MLP neurons of a small language model. Each row is named by its layer, matrix (down: output weights) and neuron, and shows model dimensions 80-335. Each number is 128 + 24 x the weight over its row's rms, rounded and kept within 0 to 255. Numbers have three digits each.
After each neuron's rows, "fires before" lists the tokens most often just after its 100 highest values on Wikipedia text that the model never trained on.

L9.down1156:122131122133112161154161150118127109150137107108161136155081109123142110113123134125081137143064149136142084105218065107120175142119162154105153143121124138093123100095135105137147136100122102133145135126149137158087089101137144086142136136136120136117104126145139127128163104123125151124144100107101122138096131111106126112122113160118104142092139099114130129097140130132156141126071114076123109162139183119133155157154092133122076159146133119142136145163156120091119149169131149123119184120110105132067167172140107119141125133145155070158123121118092152110130136131134181122148116156148127124122114198171128097135138112099165106135132078118152139130151142136138119129114103124156108132140109159125165144143137157089102131115123144103140106106118125158131135116189152
fires before: "\n\n", "\n"

L9.down1375:124150109091133126129116138157143131128124065098135135101153128114111097126119169119127107144081159171110171118120140117126103178133108121134090137105095164091088140116097124118141122129131147141150111150150120116095141151136130134121144121133129134109181142140137078172099142150116141194125123111177155134128142142143129158117148122109098181158081131153121121122117085125115115153153116091138156148164073096167119107144134143122148143155147108159131115166116176120137138137139148102111149149119084137103114170140164111072155120080143074068154096105125107137132123147138125131183154106128089144111108071139168133140107127117139127123113083068142116140125112119135097085115106115149151110153126128150140138147122137095139156134151140156130153060136103087134122129116147
fires before: "-", "as ", "i"

L9.down314:115096141124116142143115121132134113084135128152112161138104099159126127129137111122153121126122121105111135122120124175090137128094097125155166120135131132160165110117132143126138129133119126115121134124128160131121101109119090159112169128135149088122149138151145115151098122132106100125137109094114083116108102124119109112130122095125100144122135097109121079115157144122152127122158155135161120114156133121121129156167163123119114163110126122101107158185065114128130146069138116122152139166119120107104141108113178142142092091144143120105097111098137109132122144171123142117137138157143111141126146123185126108071108128145145148081189141141130120139109156180142077103149085109079145131196173117149138089075100142144121134098108066145133146116112156162133135140114123
fires before: "| ", "|", "to ", "of "

L13.down1234:132163105126093101128086164139102115132124134147151189156132112111113113085124178142129141119152180164140110154131079108133122133133125138113085147142158115116124137156088107121135117116116086168135218152091141104086126122155151121133107123119118105111173099162137105169153123153131156124105102183099108131138156129149101141123105183164101135130146110137148108092102091132089151147150112117132126101113106143126119133130086123158119106136127104117101153135126154142179122182092096088118154128134125112185148149140101098110148076115118139122126155119127103169148078139111128138160105133127098165136101217110130165152122117109081148120134160127163144098145101117124126115123141149150099133146117150092133116099114092128099132102122143149125114113163117135159104122183116
fires before: ". ", ", ", "\" ", "-", "board ", "."

L13.down1150:143148109126125136127109120073116080122141126117160143142168145137116132108148152117130098129145150150150063138144119103149145165159113115147111092111117114146118150146085156076102127145137114091140169133143102125054103117143145120140122134156123138134105190128116154114156130147148103127097122155124140082135080094134132137094124162179109161165117131174120118129158126153119119094106122134152149148139104108110137134097157125143095136089137078140128085139129143102126168138143173150100113087139127105104160119131091143127137147114154107132109137124130130138124137112111130145142109105125162161147117183123119084140101095135121126133081161116130140109148105102081149107116139123127131152123129128105120107178125134084099130180156120094148099126155083143175130127164097
fires before: "\n", "\n\n", ". ", ", ", "."

L13.down291:139104186185159161129113173125091128111087092128164083135126111064172082142113093146149146107090108100146148117105098127144121132135105151139147140115124185139121099121121141153115127121114163117116165097101134153131148117114140115093163139096141133122122092132173158167168158140118152143125147112169146141125138118158078154161185101117119117141125107118144082144107138116175139092161126101092157134122123125152120128131141141126155113136130154102128143148113106140146159119137097131155133148120114135108148117137142141146113114161110184128149123087103123125106126095109132032167098119144156123079143157150127147142074100147144144156122113100117139128131121131128099150170148103095129110198144148111085136066133114135106170097142102113114148131105117151113143136089150
fires before: "| ", "|", "hold ", "0 "

L11.down492:130096064099141157121135145099151138126100094146175105109114116105099140102145148164121127125134101119133113106166122164115129101153134134146102138117094125127126118169133111145115091129119109115121133107109138107130128118135167120136124112174120119178183137141171117129132095111145113146103133161086090176129143116147146129107119127084153104140107125124111149117137128120118116122130111164075155101131113141114116148154182110110135130090103076110077137140117131168123098100134173122132161153128130092108126150180156153106145133147149097132113150155127155062152126120160141131100109097154112120089146132110076195131141105119138106132137140141132080153087120140145130134088145119131105119122150147115120102113144101177128103111176130113147117149167071134131130122157111
fires before: "to ", "of ", "|", "that ", "202"

L11.down480:152141148107127141098096126169136107131077114129138091157102146111113090155087090109139144089125125171111160134112104151116121119083136133145174131144093111139197165128148134119128173108121132142105129105135118088150139132079116215162128094112145129160148095145119131163110074154122130160123151129092109113125130145175152116139087140046128121131133158158122099106111114128150095174123141124173146108124123113101098088116165156186124192114167093110088131128143145083129107107121130107145140164123131119132169128112141109096110122116126150102171113114185085159121132146128105147151090127151109113117129114161138157130126121152135147134119181104132156128155104086144176113138143110166135136116123087141120096124115115147126122080078089127136165098102138122104173076173125
fires before: "as ", "of ", "ol"

L9.down783:109105096110132156147098147157103139144145137106163104126118126122094128130126098133143153110214096143087119135120107160096102141129128129150116150135118083155144113098132086135135123146135107141123098121095140146122124144154138119200188173128122126160186109118112111197111112095098158105128104135085131143132128184140115095137145131117133145155100140154146112134184155085185146165144136140147112139115116112107101113139098158093162143145125129123105137120146129125145075102123151131117117122137101133175123142156141121111152121127129146148159112117123106140144158142106199119138078106107125153107116140133097122138117117131127116123163101129132092094109115086156123096127135102164101130120161148117112153111136137162118095104142123140119152127148107101150107185103158
fires before: ", ", ". ", ": ", "."

L9.down293:081122096177144120137081133103111123128156125145129167141123131131118121123118128126120144122087085140144118090141134125095123125142133175109148156084112145110109099126121169132122129105128100129092141132114103136100089134115181123105111158125158146143139116105120135096136115178200146105132122143177132100140112132091165150178086148110129115155084155148097173127142126147100168127156081127124091053119124089136134144101147139118138123079168126145106140150155150132150113119155107168138137101136125134117128111117077126154122104110092119155093114164158170143155128134113127103142137115123118151136146143105131113177141127147123113149109140100112127164093132148116117085164078135123111131149115146134132146139104117151129136126079139115157157154165124124123111124102173
fires before: "| ", "- ", "Roch", "/ "

L9.down323:107137140083125124122164150146103098106089141131119160089122125163149116065132127133171095128194136119150101136139158164110106131141130118162137151147133115091118130122128137122137110124138090136136112138099102117123115124131133136132101136098087098124109087201101145128173111151135133129072125099092122119130090130121141101103106119120138125140101123165151093137094121103099098135123124100146097139104126155118119131149102178102153116150149150099177136152150139152132148137139114072147134138144164156095104125151121104146159121137095103176141160131135122149089124119124144165141156107115138190099121105127109110108121138131116152133102151149118120108126145148089122128131111140131134099090108149134135099126178128100086123124116135166110160130132170093103129143173142
fires before: "| ", ". ", ": "

L13.down1433:125138112149140138096136143096119116210110114131137084147159131108128141113154118102095127127078132136150130156145184131148115105104104157123124133090133133119150126139138113113155168138155118153160120126129122126183157140133116130150111058158137152091138104137129133121112083140130155127163131134176100133146098111098124107129150133120136140092125134138140127108161151115151106109128135121111147110143125082114115161121112142110123157144143115149190134151136097156142142111150111117119101120116108104108126123147167130188179124075156132163079101150120177119105134124087125089162076144135111131127153073134098123165165174116144124115119080137144088123100166134112127149086141138147116106130129132147122133093123120129096105087077127137153174127102126162185113170102122
fires before: "| "

L13.down102:096112137129164116083068100102082063152115138167143142121152155157096136141126109168124150148168114118101129120169108097129123144131135144107092090133121111107147109157120116138114118131136134129109120122176085145052095167133102113147116115132097116134092147123175127156129128131108141121110143115053162161132107118095113158161148151135129153110110136161104160132135122118125081081128115151126112115123099115107110160105137162130113108147119161135118134164081109126158117120096156130108163150168108084142140162176078104150104111149129131149147103176130141087163174117121127105160118137120112102155150196111084146096146081142120126153141141115108141085100159110176107105147144129132151149127136080067123112163116140131157123123115168122146125124176133118076074102118123
fires before: ", ", ". ", ".", "fish", "; "

L11.down1308:141132157104126136103071144169149117086164146166120116122101132111142157076117153107106089105109108134131137096105187104115101123166075148112105115124123142099117139148128142093126144138125133100148121078141160123126085093137136124121085132130114147103121144174161151104172141124103130150150126094089119165056116126144130161140109113154127178133090136181135141133122135124137075126122123117116126116135152141152122150101079124132108094138105149176119144129127116158123146119119121122118146134141150193149123140147188112097139120133114064144090170116114133117147138129149102109116115107122111135092130098092152120161122135131123116137142143147101101108127139145097132103126101127128062112146141105125150149144147110073135115107150139124096115141152101105070155126123111
fires before: ", ", "| ", "202", "201", "and ", "200"

L11.down568:105145143106149121102129156112175138102154132088099102113089173105142133147180131174117122137114076119080134116099094143125126118050132134098174178144100107144160079109104108140178126118125102148145115131072141112139081137132161131096145120110128149125149106126163144140157145096121102177129141148082137162106101168173132139126113145128131106126078108159117121110150133123144089085129140096173114133146091108123118152159135159117085200121128138133179150124102098115129084106110116153156080088120147126151094114117118162111142120137120134156137140154118140165053112149149146085120143097168153146097154215140129132139106182142106131126117083200107149148135102123108113168114175105113159125147135109099124132126118178146148140082149124126138094134136159137151157143105140
fires before: ", ", ". ", ".", "'", "\n\n", "\n"

L13.down1125:137179112088133138160106142112189123138118164131155140116150141126136112130136117175090149080128103097096104124143143146166140133122082134133147130132094132052131145128119068156163144087144147186099112118157122140096137113105089115131110130106130129130135120139096118172140127175134120125139208166066100130107094126131114111120132178136130132114119141186129136138113140140109142166138096140098127084122152117093150136118142155114134128118118153097107145124140142149141143145124115129137131104108109148137116121100123144169121090118164136164085125152129130129092118124128129098092169108135126125116110114133120126136106179143103103074126142140100138105154108099139090153155135151164111140097120114148152094117133127163075118101106137098097120121151145102075146131120127
fires before: "| ", "in ", "|"

L13.down757:156136127130119138127133168110143143152104128150112126108128104150145126154149121120136114140097127109105086156120245132085076136108126111100128165105154115150129138105157116123138124110154128159104023131152150135144129127124139137168131099084070094133161115133095147184145124108110146103130090133141113140137125109157078106122123162102148125126173148119137112113115110074110117141148139116153126110141140115098112093132116155157117146132161121086146108114144146127156111136151141101155125141148114119109142108123136141118079085125142144122133122140133155128144112152163136139141084104161161139136119011091129135138142139112146171147120123116155145135136116153162143126145131114131149185187131102138163110118107104088127131127141155105141139133124147124123086135150078
fires before: "| "

L9.down1055:110140134113177091124154125130125070122143098124148136111114114113145127125097136098114125163189134122125114120127092140114122132174142114075128124123102120146154128136124072151126141125177088120068147179159123137104154154188115099168143102102131117107161153137115105071110141086134125127101115170101130127122153085124155176129119147149144124109145140109138142098117152108135147116126135136151138105166130164171073107114156119129122119153089113123120120152109154121162178122103148119125131186154160113187163146137075165135154152120134135142123127100129113110118158134132113122107084159129141169113123130125073130117128135093100108164120117133153090123234101161163086107158146128179122174162133113128138112134113149157128129120139146100123173115140120166115093150093150
fires before: ") ", ")", "\n", ", ", ": ", "), "

L11.down1018:153106146126109126142102120122112102148103105107094144083142158146170121107144160158126125096148128152193118117123108134121126139112155121132137101121172168155100138119102083112140079188147132094119153121114120084107108132134101122111162159160136131112197127129189158170110088107125099145102114126147110118132169107139130142109133149109157113145117147116103136162155132156107111136128107150126090144086148101134147124130126098114177102142156102173082128156139137154157131141115171070129128094132123086101146133125156081183107142121113137136086158135148142169120089145149139136108116102101148088126131167124139173128147119167125142126117114106123162162113153113096086123125109154093150092126136170102131148114077178148139172120087142099125138141111119138137141146112143
fires before: "\n\n", "\n", "- ", "s ", "| "

L11.down749:103131135148127116124133138145113111101183122168150152137105149113165143119140086165113134147151146115079128107163081094146138113155123113078132174145153128127128088158073150151118128132131104135133177120140150094073090113123112095134132151119143133143114169166153136136116145126080150091090160126137138147147117140131123105148152161115163152150115090130087138141123110136115086153135151125146127150113137107109118105135103127138165093174101080111109155123108154098108128155133117176127162124074085124143112122172131087125101147160115078155135105084158127128104139159127112183146106142139119181093103182133112126135112110158101104121093140148134106134124115138119146102056103098134116130110144144143135131118168124143100164156169117098118119131124108191124103126112140
fires before: "\n", "and ", "\n\n", "which "

L11.down411:120120134123156149148143131146152117141120128108118144122132150148130120090122131124148090110110114123145137118129000140132118119120124176120130127112133149140097103112125123107144105139134132117130218133111109131107119107132152161128201130127129185128115155089124100121160154121143107104137131129090161132109142137143107077129112115120114115136124164129119187137130134152133126146143120163146133167121145133121131115128122122150104109096124169141117112163154105129102112168135131133132074101137112113170160122147029131139133159144103121143110176098132120122098111140129146120125123090127116132105100255132128145140145126121146096125089151088133125154106160126132096114123119124145161120126111145132117134152102116142136138117121144134116112146147116107128178130142085
fires before: "| ", "- ", "==", "In "

L9.down1267:128126103164133166106094134158090119119129128091130142154110150124123119134131157134110111135127133150118135158104079151110090136140131154129099078128125102132071155125129170104122137160150122175118133117118114107069117129112102096144141115097124132140091158157182097161119111149132113100133103115134118118115139173120163112057126104117161124146143108167127145118155172129119143168145133130131169120093124104115117121103118128134194157184135118119083123111153096131114134146123102082134158147138145136126111127145079149140157173159106107147145161090113179084144125106124156129109109136145136146113095150140161154128131118124100155165112113165108124124123152113134142147103103114160175151096142139109102143117135054105133133140134060129161144100156116141133118157086127
fires before: ", ", ". ", ".", "| ", "\n"